MLP neurons of a small language model. Each row is named by its layer, matrix (gate and up: input weights) and neuron, and shows model dimensions 16-79. Each number is 128 + 24 x the weight over its row's rms, rounded and kept within 0 to 255. A neuron's up and down rows have the sign that makes its largest values positive.
After each neuron's rows, "fires on" lists the tokens most often at its 100 highest values on Wikipedia text that the model never trained on; "fires after" lists the tokens most often just before its 100 highest values on Wikipedia text that the model never trained on.

L6.gate657 [156 166  78  80 101 147 163 183 129 158 168 170  79 100 102 131 141 117 124  86 154 136 107 149  72 103 105 124 111 145 136 114 130 153  96 101 106 108 132 162  94 142 118 154 121 136 154 110 120 120 119 120 118 128 151 116 116 132 101 149  95  98 132 137]
L6.up657 [ 93 120 106 120  81 112 141 163 153 108 117 164 115 125 202 107  95 137 182 133 139  83 105 107 153 151 163 130 108 163 130 124 121 114 106 102 120 110 144 129 107 108 107 109 121  89 119 117 120 100 120 124 150  80 147 159 115 144 126 127 141 112 135 130]
fires on: " the", " one"
fires after: " the", " was", " is", " as", " be"

L6.gate870 [123 133 162 173 175  95 137 133 149 112 155 130 126 141 139 144 104 180 129  66  77 142 112 116 140 142 135 131 123  70 121 126 136 115 126 109 114 139  92 128 120 113 100 110 159 191 116 121 156 128 173 129 166 169 111 125 133 152 119  70 139 152  87 102]
L6.up870 [113 154 108 132 104 112 121  90 116 119 146 135 130 142 129 118 135 144 130 114 139 160 130 106 155 120 103 141 128 128 121 152 118 127 153  65 109 158 119 132 123  82 131 149 148 141 115 151 104 140 117 132 146 150  90 131 130 146 142 158 142 163 128 141]
fires on: "-", "\n", "|", ","
fires after: "\n"

L6.gate457 [145 131 145 101  66 123 159 136 121 110 164 186  99 162 151 116 129 112 111 118  99  98 141 111  77 100 147 160 111 107 135 168 159 158 207 176 148 115 137 108 137 126 142 126 134 150 129 138 109 133 109 144 165 140 100 156 139 106 150 140 113 127 141 130]
L6.up457 [140 130 142 102  71 153 123 118 142 111 149 135 145 118 116 116 110  87  65 105 101 104 159 147 127 138 130 155  82 114 159 151  89 177 154 124  98 104 131 108 131 117 139 111 107 142 150 133 170 105 152 140 135 136 173 104 156 146 147 146 116 118 118 110]
fires on: "\n", ")", ".", " –"
fires after: " |"

L6.gate154 [160 130 121 114 106 180  93 149 157 140 127 151 102 110 164  89 114 148 130 132 141 132  67 124 120 160 130 165  90 125 142 151 132 141 170 112 106 127 116 151 110 161 106  89 140 157 102 120 104 140  99  75 135 159 147 127  83 134 137 122 116 132 151 112]
L6.up154 [172 129  85 121  89 131 129 127 138 136 143 112 131 122 145 161  82 107 111 129  82 167  94 122 129 141 137 133  79 140 140 155 127 123  92 141 106  73  94 148 127 117 147 128 110 136 142 156 135 116 129 108 110 108 105 131 115 138  96 126 150 140 141 101]
fires on: "\n", " 4", " (2"
fires after: " |", ";", ")"

L4.gate640 [128 145 154 125 125 153 133 111 175 163 111 160 175 160  82 144 129 120 129 125  87 110  63 167 155 109 126 106 100 139 159 155 107 140 118 122 134 126  94 124 131 145 130 175 131 132 115 164 176  86 133  71 114  86 135 110 138 100 144 104 120 137 139 139]
L4.up640 [126 135 122 112 140 141  90  97 147 116 125 135 214 143  69  83 122 160 143 115 103 131 113 108 126 106 114  87 138  65 123 173 143 123 173 107 137  93 116 147 160 150 131 166 132 124 147 152 155 150 114 139 146 106 141 130 128 106 150 115 138 159 150 108]
fires on: " A", " ", "'", ","
fires after: ".", ".\""

L4.gate7 [150 147 134 160 156 138 120 171 116 138  97 101 168 116 114 112 150 112 123 121 124 129 110 164 114  85  84 110  86 143 114 123 155 139 149 161 168 144 146 101 154  74 121 151 128 117  93 148 163 114 133 129 119 127  79 150 115 112 146 118 160 150 138 133]
L4.up7 [149 162 120 121 110 140  94 126 110 102 130 130  99 119 135  91 132 105 117 123 156 143 112 124 151 122 141  75  87 152 143 168 129 202 130  97 146 121 177 128 119 143 124 156 126 124 157 126 144  97 149 101 147 128 137 116 110  77 127 161  81  96 102 124]
fires on: "\n", " |"
fires after: "\n", ".", ".\"", ")."

L6.gate179 [ 79 163 112 142 141 121 121 145 122  96  84 120  76 150 143 117 133 147 125 149  92  74  98 163 135 120 102 160  69 142 189 133 138 142 129 107  91 122  65 162 127 145 139  92 115 128 147 124 133 134  85 101 132 157 125  88 158 106 125 139 115 119  83 134]
L6.up179 [138 154 110 146  62 130  92 128 108 115 112 104 121 146 139 141 133 161 139 142 179 131 132 133 135 128 109 123 112 126 123 112 121 136  92  93 116 136  50 122 128 121 108  99 109  99 125 103 162 124 102 147 100 188 125  87 118 120  99 129 172 112  88 130]
fires on: "\n", " |", " L"
fires after: " |"

L4.gate605 [130 133 132 125 148 103 118 123 141 142 120  94 149 122 184 138 109 169 119 136 112 109 136 112 104 138 127 124 165 104 135 116 151 133 108 149 161 104 125 135  92 134 129 115 106 134  99 159 137 136 164 147 117 107 128 107 134  98 136 116 127 117 139 131]
L4.up605 [167 124 113 111 126 138 115 145 151 121 128 154 175 116 154 128 135 123 144 131 108 141 122 118 128 144 116 143  87 167  92  81 135 130 121 103 147 139 109 136 148 127 118 136 158  91 122 104 137 126 134 102 103 123 123 125 176 191 138  99  97 141 131 141]
fires on: "\n", " from", " |", "-"
fires after: "\n", " "

L6.gate734 [148 129 109  86 103 129 165 155 120 141 140 126 128 105 138  90 109 117  83 148 126  46 139 156 172 119 121 153  92 157 129 166 156 118 128 136 111  91 122 121 160 119 176 154 163 158 121 125  91 138 143 136 140 131 143 126  96  89 118 106 107 154 136  78]
L6.up734 [ 80 148 116 157 147 136  81 143 160 168 100 118 117 132  98 165 114 128  73 135 131 137 152 139  97 124 134 153 133 110  89 140 130 113 143 149  97 159 132 120 130 146 148 147 167 126 108 167 172 110 104 140 121 110 106 133 138 114 165 155 102 154 145 109]
fires on: " a"
fires after: " for", " of", " to", " in", "ing"

L6.gate169 [127 160 142 124 147 151 150 128 134 110 110 140 125 138 143 120 116 145  83 117 141  93 161 151  88 104 113 110  95 145 110 140 125 155 144  96 144 112 131 154 111 167 102 119 162 118 124 142 111 134 102  99 170 152  92  92 140  95 163 162 167 144 160  95]
L6.up169 [131 131 146  97  75 121 150 125 117 153 128  96 136 138 102 177  66 108 140 108  99 138 108 107 107 142  98 164 104 113 128 129 106 125  94 117 134  91  84 134 142 108  91  69 130 120 102 139 141 130 132 185 143 162 102 102 152 161 133 144 118 105 157 157]
fires on: "\n", " |", "-"
fires after: " |", ":", " ", "\n", ";", ","

L6.gate905 [107 131 152 175 119 112 129  85 136 147 164 131 108 161 155 104 114 132 138 110 142  99 157 122 102 161 143 112 141 135 102  88  75 120  96 125  90 134 162 100 126  97  93 152 126 121  84 139 113 121 171 133 108 142 132 175 143 101 130 106 113 107 117 131]
L6.up905 [ 92 131 114 135 148 141 116 136 146 165 140 114 135 127 149 132 124 136 136 112  97 155  82 109 146 122 136 142 129 107  90 144 123 107 105  91 118 141 123 108  72 144 103 154 126 122 150 166 140 152 102 110 159 156 116 143 125 102 102 116 122 138 153 127]
fires on: "|", " |", "\n"
fires after: "\n"

L6.gate909 [ 93 149 106 126 142 116 136  88 140 157 168 192 129 112 109 133 147 106 130 114  81 111 175 120  95  83 110 139 109  98 162 138 144 156 109 145 115 104 117  85 124 143 137 181  96 128 115 146 144 104 135 128 126 148 113 185 134 114 111 124 120 152 109 123]
L6.up909 [139 135 139 178 138 139 130 147 115 143 163 125 104 136 127 161 106 125 117 143 100 126 127 121 166 172 109 167 129 154 133 137 116 147  97 112 154 146  88 128 127 163 146 147 129 124 149 148  98 168  78 114 119 139 166 157 100 111 162 107 107  89 135 137]
fires on: "\n", " |", "---|---|---|---|"
fires after: " =", "---|---|---|---|"

L4.gate924 [138 120 138 133 136 120  70 145 123 156  95  96 142 134 140 147 155 137 140 120 141 161 115 124 124 131 143 126 139 110 120 116 125 175 107 160 142 139 123  89 152 137  98 152 118 154 172 141 136 145  84 104 131 120 133 102 125 104  92 137  60 136  99 161]
L4.up924 [173 123 118  80 132 138  82 146 161 156  68  87 117 160 114 165 167 144 101 105 143 127 116 137 141 113 147 127 139 101  91 151 131 110 109 109  98 141  82 134 118 116 109 158 127 124 199 156 154 139 120 156 151 117 125 124 125 107 118  87 129 143 130 124]
fires on: "S", " G", " A", " West", " Big"
fires after: " the", ".", " The", " Texas", "The"

L4.gate567 [157 137 129 152  85 119 121 123 166 134 128 112 117 132  98 167 124 141 141 160  86  94 161 144 166 145 127 137 101 115 130 117 167 129 126 155 131 122 125 105 109 146 141 139 124 103  95  97 113 182 136 206  99  96 125 131  95 132 142 134 107 133 135 119]
L4.up567 [146 143 143 153  84 116  88 123 161 134 109  99 120 121 105 147 122 159 162 152 112  96 159 115 163 130 104 109  99 126 149 140 172 128  90 151 136 131 124  86 107 159 148 130 132 126  75  89  96 194 119 157 105  95 138 127  76 155 128 125 107 145 139 119]
fires on: " |", "---|---|---|---|", " 0"
fires after: " ", "|---|", "---|---|---|---|", "|", " 1", " |"

L4.gate952 [131 128 108 105 119 118 144 123 118 123  80  99  98  96 106 109 142 105 192 139 166 103 103 145 118 122 131 131 129 195 140 154 146 136 113 144 130 143 106 169  84 128 148 103 136 175  95  74 161  92 135  73  91 147 180 152 139 157 126 161 130  87 129 131]
L4.up952 [103 102 136  91 110 112 130 137 127 163 122 108 139  43 112 134  96  84 119 136 191 114 121 129 148 123 134 167 138 124 151 153  94 156 104 113 117 143 137 132 131 168  92  88 128 166 123 144 146 111 103 116 135 148 147 134 149 122 116 174 115  97 100 109]
fires on: " also", " not", " later", " subsequently", " initially", "ly"
fires after: " was", " is", " were", " are"

L6.gate93 [140 104 140 126 137 139 137  90  97 146 114 163 135 151 117  90  88 137 150 163 133 108 127 139 110  99 111 155 102 161 155 122 121 169 134 116 142 138  99 136 136 112  81 105 144 127 130 137 120 113 103 146 118 111 114 120 109 113 131 116 170 123 132 119]
L6.up93 [157  78 126 126 117 108  94 127 139 118  99 135 122 137 139 149 158 145  85 112 138 109 131 137  95 109 148 152 115 119 164 124 123 126 143  89 132  69 130 180 171 132 133 152 113 120 129 138 131 190 136  98 132  93 111 153 144 122 132 145 122 171  71 171]
fires on: " |", "s", " University"
fires after: " "

L6.gate932 [140 164 120 127  75 157 113 120 105 150 162 141 136 105  96 122 136 189 112  99 119 121 155 123  85 125 122 140  68 137 147 133  99 125 105 144 138 116 151 138 134  87 134 177 105 122  94 164 107 151  88 136 120 123 174 143 149 124 130 160 161 122 121 163]
L6.up932 [173  97 108 143  53 115 106  88 133 118 158 144 123 115  90 182 101 123 170 105 160 136  95 136 109 125 138 127  94 126 143 152 104 130  73  88 127  95 110 154 133 107 154 144 118  77  82 142 117 162 129 149 147 125 124 153 138 149 128 117 132 131 161 163]
fires on: " |", ".", ";"
fires after: " ", " |"

L6.gate73 [125 120 137 142 106 114 117 189 154 148 110 114 134 115 175 124 137 152 124 129 120 171 126 178 182 101 160 166 140 125 121 102  99 147 145 167 170 128 123 106 124 140 130 117 100 120 112  73 154  73 133 170 103 150  86 117 171 116 145 124 105 103 130 136]
L6.up73 [123 113 120 105 142 150 142 161  96 125 135 135 140 131 145  88 155 126 164 132 100 149 139 143 141  92 132 197 136 135 122 101 146 154 120 105 149 104  99 130 150 132 102  98 137  96 145  95 145 132 124 149 114 149  54 167 172 140 109 106 117 152 125 117]
fires on: "\n", " \""
fires after: "\n", ":", ",", "===", "==", " ==="

L6.gate266 [ 91 152 111 170 137  94 112  67 134 156 119 131 159 130 158 153 151 164 129  80 105  88 149  91  76 132 158 165 110 116  92  76  80 104 142 184 124 130 121 104 116 106 130 164 122 107 111 139 133 128 121 127  84 143 135 170 154 127 119  95 132 162 128 139]
L6.up266 [ 93 130 145 146 136 102 112  96 101 144 128 128 162 106 143 147 135 148 112 102 133 121 145 123  98 147 142 192  78 114 108  94 114 103 123 174 111 145 115  98 102 141 117 144 167  99 125 148 152 138 149 100 108 132  92 144 151 122 106 171 154 152 108 129]
fires on: "|", " |", "-"
fires after: "\n", " Pos"

L6.gate118 [160 127 116 126 166  90 152 123 121 141 133 123 162  99 132 110 116 124 122 149 132  87 136 156 133  76  92 147 115 133  91  93 109 129  87 125 110 136  69 148 173 130 119 116 130  87 128 130 111 167  82 153 107 116 155 147 139 139 148  85 175 131 166 131]
L6.up118 [159 127 123 147 167 136  99 105 141 106 156 107 109 121 153 172 101 121 106 125 193 150 140 104  88  92 133 150 140 104 174 119 139 148 110 116 145  99 136 132  88  97  98 156 131  96 101 104 125 119 117  81 106 146 142 116 134 153 136 133 158  87 104 164]
fires on: "\n", " |"
fires after: "\n"

L4.gate404 [121  69 139 134 162 131  88 134 136 103 124 117 159 155 112 110 114 152 117 131 120 130 132 158 152 143 128 127 117 112 186 152 132 128  90 133 144 115 133 160 147 106  95 160 104  73 130 133 132 102 148  80 142 111 148 138 151 107 125 108 137 123 136 104]
L4.up404 [134 120 130 132 141 113 106 161 150  87 145 121 134 128 141 137 100 145 130 139 124  81 193 122  95 114 101 217 111 118 143 153 129 137 122 108 136  99 116 130 170 112  84 125 111  83 126 121 136 117  89  83 157 112 112 100 124 145 174 109 131  88 142 135]
fires on: "\n"
fires after: ".", ".\"", "\"."

L6.gate410 [132 117 112 104 107 144 168 137 117 136 107 125 153 161 117 116 120 123 122 147 104  94 138  76 129  97 147 126 141  83 145  84 116 157 140 129 111  99 109 144 159 132 148 139 127 119 174 110  81 106 103  93 106  74 163 152 137 152 117 106 132 103 119 106]
L6.up410 [127 136 127  95 158 156 132 117 119  75 129 138 101 146 123 140 128 152 152 124 134 102 182 156 135 153 128 107 154 101 129 129 117 120 125 113  93 127 144 139 149 136 167 131 117 138 157 138 147 124  70  99 118 131 104 126 143 110 158 131 164 114 125 138]
fires on: "C", "S", "B", "A", " ", "T"
fires after: ".", "\n", "-", " \""

L4.gate264 [125 111  95 118 116 143 139 164 179 125  97  85 108 147 156 129 148 104  39 138 134 149 153  94  91  87 139 122 148 127 120 145 151 142 134 125  84 148 134 157  84 128 116 151 118 135 130 117 166 131 121 115 106  93 145 112 149 133 143 139  95 154 148 121]
L4.up264 [131 129 117 135 138 123 160  94 131 150 132 116 127 110 155  90 116 130 109 117 140 103  90 112 131 125 185 179 130  95 137 119 161  80 159 117 106 112 135 158 139 142 105 159 132 154 110 111  80  76 142 110 145 122 151 153 132 153 121 120 158 122 160 110]
fires on: "|", " Total", "-", "in", " a", " an"
fires after: "\n", "-", " was", "|", " a"

L4.gate849 [148 161 131 121  82 146 148 176 110 138 111 119 153  95 166 105 108 125 140  79  95 128 105 146 154 159 116 173 106 154 125 129 111 123 136 104 107 134 121 122 123  76 104 132 126 147 132  83  82 153 141 102 141 119 122 155 113 138 147 128 138 104 162 119]
L4.up849 [132  99  91 124  98 133 138 147  81 126 118 132 129 159 118 162 112 143 126 172 132 169 142 112 133 101 160 131 132  74 149 112  97 135 118  83 156  87 132 193 113 128 140 112  91 128 150 124 112 109  75 126 132  85 169 141 165 122  98 181 154 142  97 156]
fires on: "\n", " |"
fires after: " |", " 0", " "

L4.gate195 [107 127 141 182 160  96 166 131 150 138 119 163 137 120 154 119 130 129 136 131 148 120 150  81 142 167 128 144 126 137  87 134 134  87 144 111 113 130 135 102  91 154 112 124 147 130 140 109  99 110 116 112 113 200 101 149 146  86 148 139 124 131 126 162]
L4.up195 [143 120 137 116 162 142  84  65 150 144 115 149 149 119 155 125 122 160 159 107  47  94 106 151 101 134 113 111 145 149 122  60  84  85 125 167 145 143  96 120 104 116 122 116  91 153 144  71 130 152 131 125 132 114 152 122 114 136 137 124 133 177 179 200]
fires on: "|", " |", " ="
fires after: "\n", " ", " Party"

L6.gate934 [138 127 126 143 109 124 133 123 113 117  99 185  98 144 157 147 153 100 133 173 167 133 106 173 161  87 111 158 111 100 142 146 153 156 118 115  99 128 103  93 128 108 164  95 121 109 134 204 146 146 139  79 128 147 111 114  89 103 153  97 164 139 108 162]
L6.up934 [139 146 121 110  82 113 139 151 127  92 102 130 124 165 119 179  81 157 138 145 133 158 115 104 134 157 115 128  98 112 134 142 105 157 171 104 130 161 124 142 126  92 118 148 139  83 122 137 142 165 114 136 117  99 106  80 116 136  80 125 197 116 116 142]
fires on: "\n", " |", ":"
fires after: " |", " W", " 1", " 2"

L6.gate760 [114 106 127 124 141 138 143  87 138 124 130  93 143 104 123 102  87 107 190  97 127 140 100  82 117 112 152 142 154 130 117  98 145 115 110  84 128 135 112 155  92 128 135 159  65 124 135 165 132 131 135 135 122 127 115 149 169 116 111 141 145 165 102 102]
L6.up760 [105 165 150 118 181 102 109 140 111 184 103 134 117 147 147 134 122 124 175 107 144 122 128  98 129 106 155 134 124 167 160  76 146  88 121 147 103 139 128 132 126 154 160 162 100  77 156  91 159 121 135 188 124 153 144 140 156 115 139 145 125 182 160 190]
fires on: "|", ":"
fires after: "\n"

L6.gate217 [134 125 119 132 133  99 129 150 164 119 110 149 130  87  97 127  97 137 146  94 133  87 116 123 116 135 167 168 121 143  84 116 126 123 121 119 104 101 159 137 180 156  92 198 170 170 137 104 106 136  98 160 180 128 150 160 152 125  80 131 136 119  93 152]
L6.up217 [144 118 133 143 129  93 133 151 122 149 106 119 125 138  91 113 118  98 117  95 105 124 118 163 104 126 132 141  96 137 145 133 115 144 172 128  72 113 174 151 150 163  93 169 129 159 161 102 190 118 150 155 161 117 174 122 128 124 158 126 126 126 151 123]
fires on: "\n", " ", ".", " \"", " A"
fires after: ".", ":"

L4.gate370 [170 102 129 121 206 129  82 155 112  65 117 120 128 137 144 140 128 131 134 127 100 122 161 164 178 105 121 148 137 115  87 104 145 157 150 139 165 130 103  90 111 138 148  96 112 111  96 136 134 114 155 132 145 144 134 138 163 140 135  98 100 142 170 125]
L4.up370 [104 117 139 158 110 114 163 110 133 140 133 154 105  78 134 161 155 116 133 145 127 142 119 108  83 109  89 145 107 151 155 158 134 132 127 123 163  96 140 138 120 123 125 158  84  93 152 100 141 128  83 105 137 122 104  95 124 170 136 164 127 115  91 119]
fires on: " ", "2"
fires after: " |"

L4.gate578 [156 149 129  76 156 147 148 165 109 142 125 138 155 118 100  88 106 104 117 123 151  96 119 135  76 103 104 121 118 171 134 146 149 129 129 154  95 186 117 116  87  71 123  99 147 156 124 116 193 144  90 181 140 144 126 144 168 139 108 124 141 134 156 128]
L4.up578 [ 60 169 111  78 108 113 140 111 107  79 174 112 133 142 136 136 117 114 129 180 117 129 121 154 111 135 124 137 107 133 127 136 117  93 131 151 132  90 113 118 135  86 146 124 178 105 162 143 151 144 125 139 130 142 167 163 153 101 168 143  88 120 145 131]
fires on: " first", " the", " a", " an", " won", " to"
fires after: " the", " was", " won", " received", " he"

L6.gate425 [152 123 113 133 127 100 136  80 141  96 144  91 133 139 126 161 150  91 137 124  89 179 160 180 114 131 153 119 128 142 129  76 111 101 106 124  90 125 152 152 126  83 128 109 143 167 103 109 172 143 162 110 161 104 117 160 117  79 131 151 117 123 122 106]
L6.up425 [ 95 168 132 141 128 110 140 147 126 141 157  77 129 113 136 107 118 119 130 164 116 146 145 106 143 125 119 160 137 129 201 131  97 110  78 136 127 112 176 104 118 151 109 150 147 136 145 121 121 171 124 108 164 157 120 133 164 114 102 176 169 141 146 141]
fires on: "s", "d", " order", "se", "de", "c"
fires after: " ", " in", "-", " In", " ("

L4.gate919 [141 103 104 124  85 157 128 117 118 133  97 155 155 121  99 123 114 102 160  85  71 111 138 130 167  87 106 126 149 149 138 159  99 105  96 154 133 142 141 136 129 120 116 114  93 169  88  82 154  82 158  90 115 139 124 108 104 159 124  64 134 152 110 139]
L4.up919 [143 134 130 101 115 137 130 135 151 171 100 146 191 109 125  83 117 121 161 103 118 140 174 150 150  73  85 115 138 120 118 151 104  96 116 152 108 137 175 147 122 143 120 101 126 130  89 145 121 133 159 150 142 123 130 115 118 145 105 164 120  82 127 100]
fires on: " is", " also", " a", " currently"
fires after: " is", " It", " was", " are"

L6.gate342 [143 114 146 161 101 128 138 112 153 127 115 149 134  95 112 175 144 117 132 124 141 126 130 152 110 133 121 112 121 120 132  49 180 126 127 139 108 142  94 116 123 138 150  95 173 142 118 134 147 137 113 101 117 108 100 157 163 168 166 117 135 142 165  89]
L6.up342 [112 119  86 120  96  83 149 119 103 154 121 154 134 106 127 147 112 113 105 136 145 129 137  95 104 137 126 115 137 128  70 120 139  85 129 156  98 160 144  94 137 134 175 101 157 101  99 143  88 164 160 129 104  87 153 145 155  93  76 111 135 111 158 139]
fires on: "\n", "c", "|"
fires after: "\n", "|", " |", " en", " in"

L6.gate656 [141 103 105 164 109 112 131 145 121  98 135 167 123 120 175 103 134 129  84  98 112  96 109  80 132  98 125 149 139 131 133 138 120 108 139 151 145 127 135 164 133 130 152 131 142 126 137 155 162 105 160 114 150 132 169 204 139 135  98 141 140 116 120 161]
L6.up656 [ 96  96 190 125 133 150  91 103 200 136 116 129 164 108 150 132 157 168 110 108  85  86 146  90 111 134 138 131  74 129  71 135 148 119 123 126 142 105  87 136 102 106  90 132  89 147 117 113 151 138 115 112 151 100 136 114 113 170 102 123 120 119 124 106]
fires on: " ", ")", "|", "-", " cm"
fires after: "\n", " scored", " in", "pt"

L4.gate439 [139 159  65 151  85 114 103 123 144 137 130 140 125  87 127 111 144 124 157  89  94 172 119  99 119 146 112 146 110 127 173 126 125 118 129 161 129 117 149  96 131 130 139 141 132 104 104 112 155 136 145 122 135 150 136 161 137 113 159 110 137 137 166 128]
L4.up439 [144 134  93 169 100 163 134 110 180 146 128 138 118 182 132 111 135 106 157 122 130 123 117 106 116 136 135  99 103 155 160 128 116 156  95 126 130 141  95 147 102 130 118 136 131  88 100  97 114 148  83  80 135 120 151 120 120 118  86 146 156 134 140 138]
fires on: "\n", " |"
fires after: " |", ")"

L4.gate638 [151 119 150 114 173 110 132 147 151 122 120  98 160 166 131 134 150 119 164 126  93 117 107 176 138 153 157  85 120 139 118 116  89  91 128 121 110 125  64 128 147 109 164  96  88 139 103  89 117 122 140 144 121  85 169 172 120 193 141 136  81 132 148 121]
L4.up638 [ 96 135 127 135 178 139 140 125 102 127 107  93 156 147 106 139 132 116 161 113 101  90 118 140 117 137  95 132 100 178 165  85 130 119 139 161 130 132  78 141 146 112 145 138 132 122 111  98 131 134  96 101  75 114 159 179 112 159 154  94 100 116 173 149]
fires on: "===", "=", " |", ":"
fires after: "\n"

L4.gate211 [142 129 152 145 143  97 139 115 111 107 138  96 136 118 153 153 126 152 140 172  80 120 132 165 181 135  91 122 157 144 158 116 124 126 114 162 123 159 131 119 193 123 126 110  82 131 110 138 127 138 116 116 134  76 122  91 124 165 109 114 133 133 147 111]
L4.up211 [123 139 109 125 118 135 109 125 129 138 148 138 108 139 106 120 122 125 127 154 112 125 118 111 150 158 118 108 119 120 180 130 126 125 105 170  97 145  89 133  94 128 117 151 162  75 149 109  98 143 133 147 123 136 111 132 135 160 127 129 139 140 127 113]
fires on: " |"
fires after: " "

L6.gate438 [127 135 150 154 173  91 149 134 113 103 139 154 154 152 129 131 107 140  87 129 150 120 129  94 175 143 152 117 133 178 159 113 141 104 107 107 121  96 113 112 120 155 127 120 100 139 132 120 156 115 124 146 145 145 119 114  86 177 136 117 136 118 202 125]
L6.up438 [154 121 155 132 149 128 141 105 144 105 128 144 127 100 147 131 101 102 130 105 103 136 126 137 147  67 134 158 142 130 143 135 142 110 142 113 120 111 145 155 115 165 137 159  65 133 127  98 140 134 108  80 167 154 146 146 146 120 125 145 135 150  98 109]
fires on: " in", " ", " This", " In", " These", " The"
fires after: ".", "\n", " and"

L6.gate591 [105 143 151 115 114  97 154 110 123 153 129 136 114 142 117 104 128 140  83 129 122 144 144 123 141 114 130 128 117 100 124  97 122  87 110 113  88 146 112 144 102  97 113 143 136 166 110  94 103 110 116 153 138 120 103 122 117  95 123 137 103 173 144 105]
L6.up591 [118 131 158 153 127 132 129  99 134 166 140 105 147 139 116  91 126 129 145 139 128 143  83 111 103 152 167 160 126 104 146 150 116 151 133 140 126 176 140 144  99 122  99 129 141 134 133 103 101 124 101  90 107 131 132 161 135 168 160 162 133 109 141  93]
fires on: "-", " took", " Country", "\n", " takes"
fires after: "\n", "-", " and"

L4.gate535 [101 151 106 112 113  84 116  94 131 153 108 128 123 121 106 133 102 127 127 122 139 113 147 123 134 130 124 132 121 116 105 153 129 108 144  54 153  93  96 115  90 118 125 124  89 177 113 103 113 102 166 135 158 129 168 114 118 141  71 104 151 103 154 148]
L4.up535 [ 97 176 139 137 100 134 145 127 117 153 114 132 139 103 131 164 125  88 137 145 178 114 141 122 126 143 149 105  97 130 130 173 164 101 132 129 123 133 118 109 136 134 112 117  97 146 107  95  71 127 138 118 152 105 171 135 163 140  98 122 115  81 150 100]
fires on: " not", " also", " still", " well", " currently", " only"
fires after: " was", " are", " is", " were", ","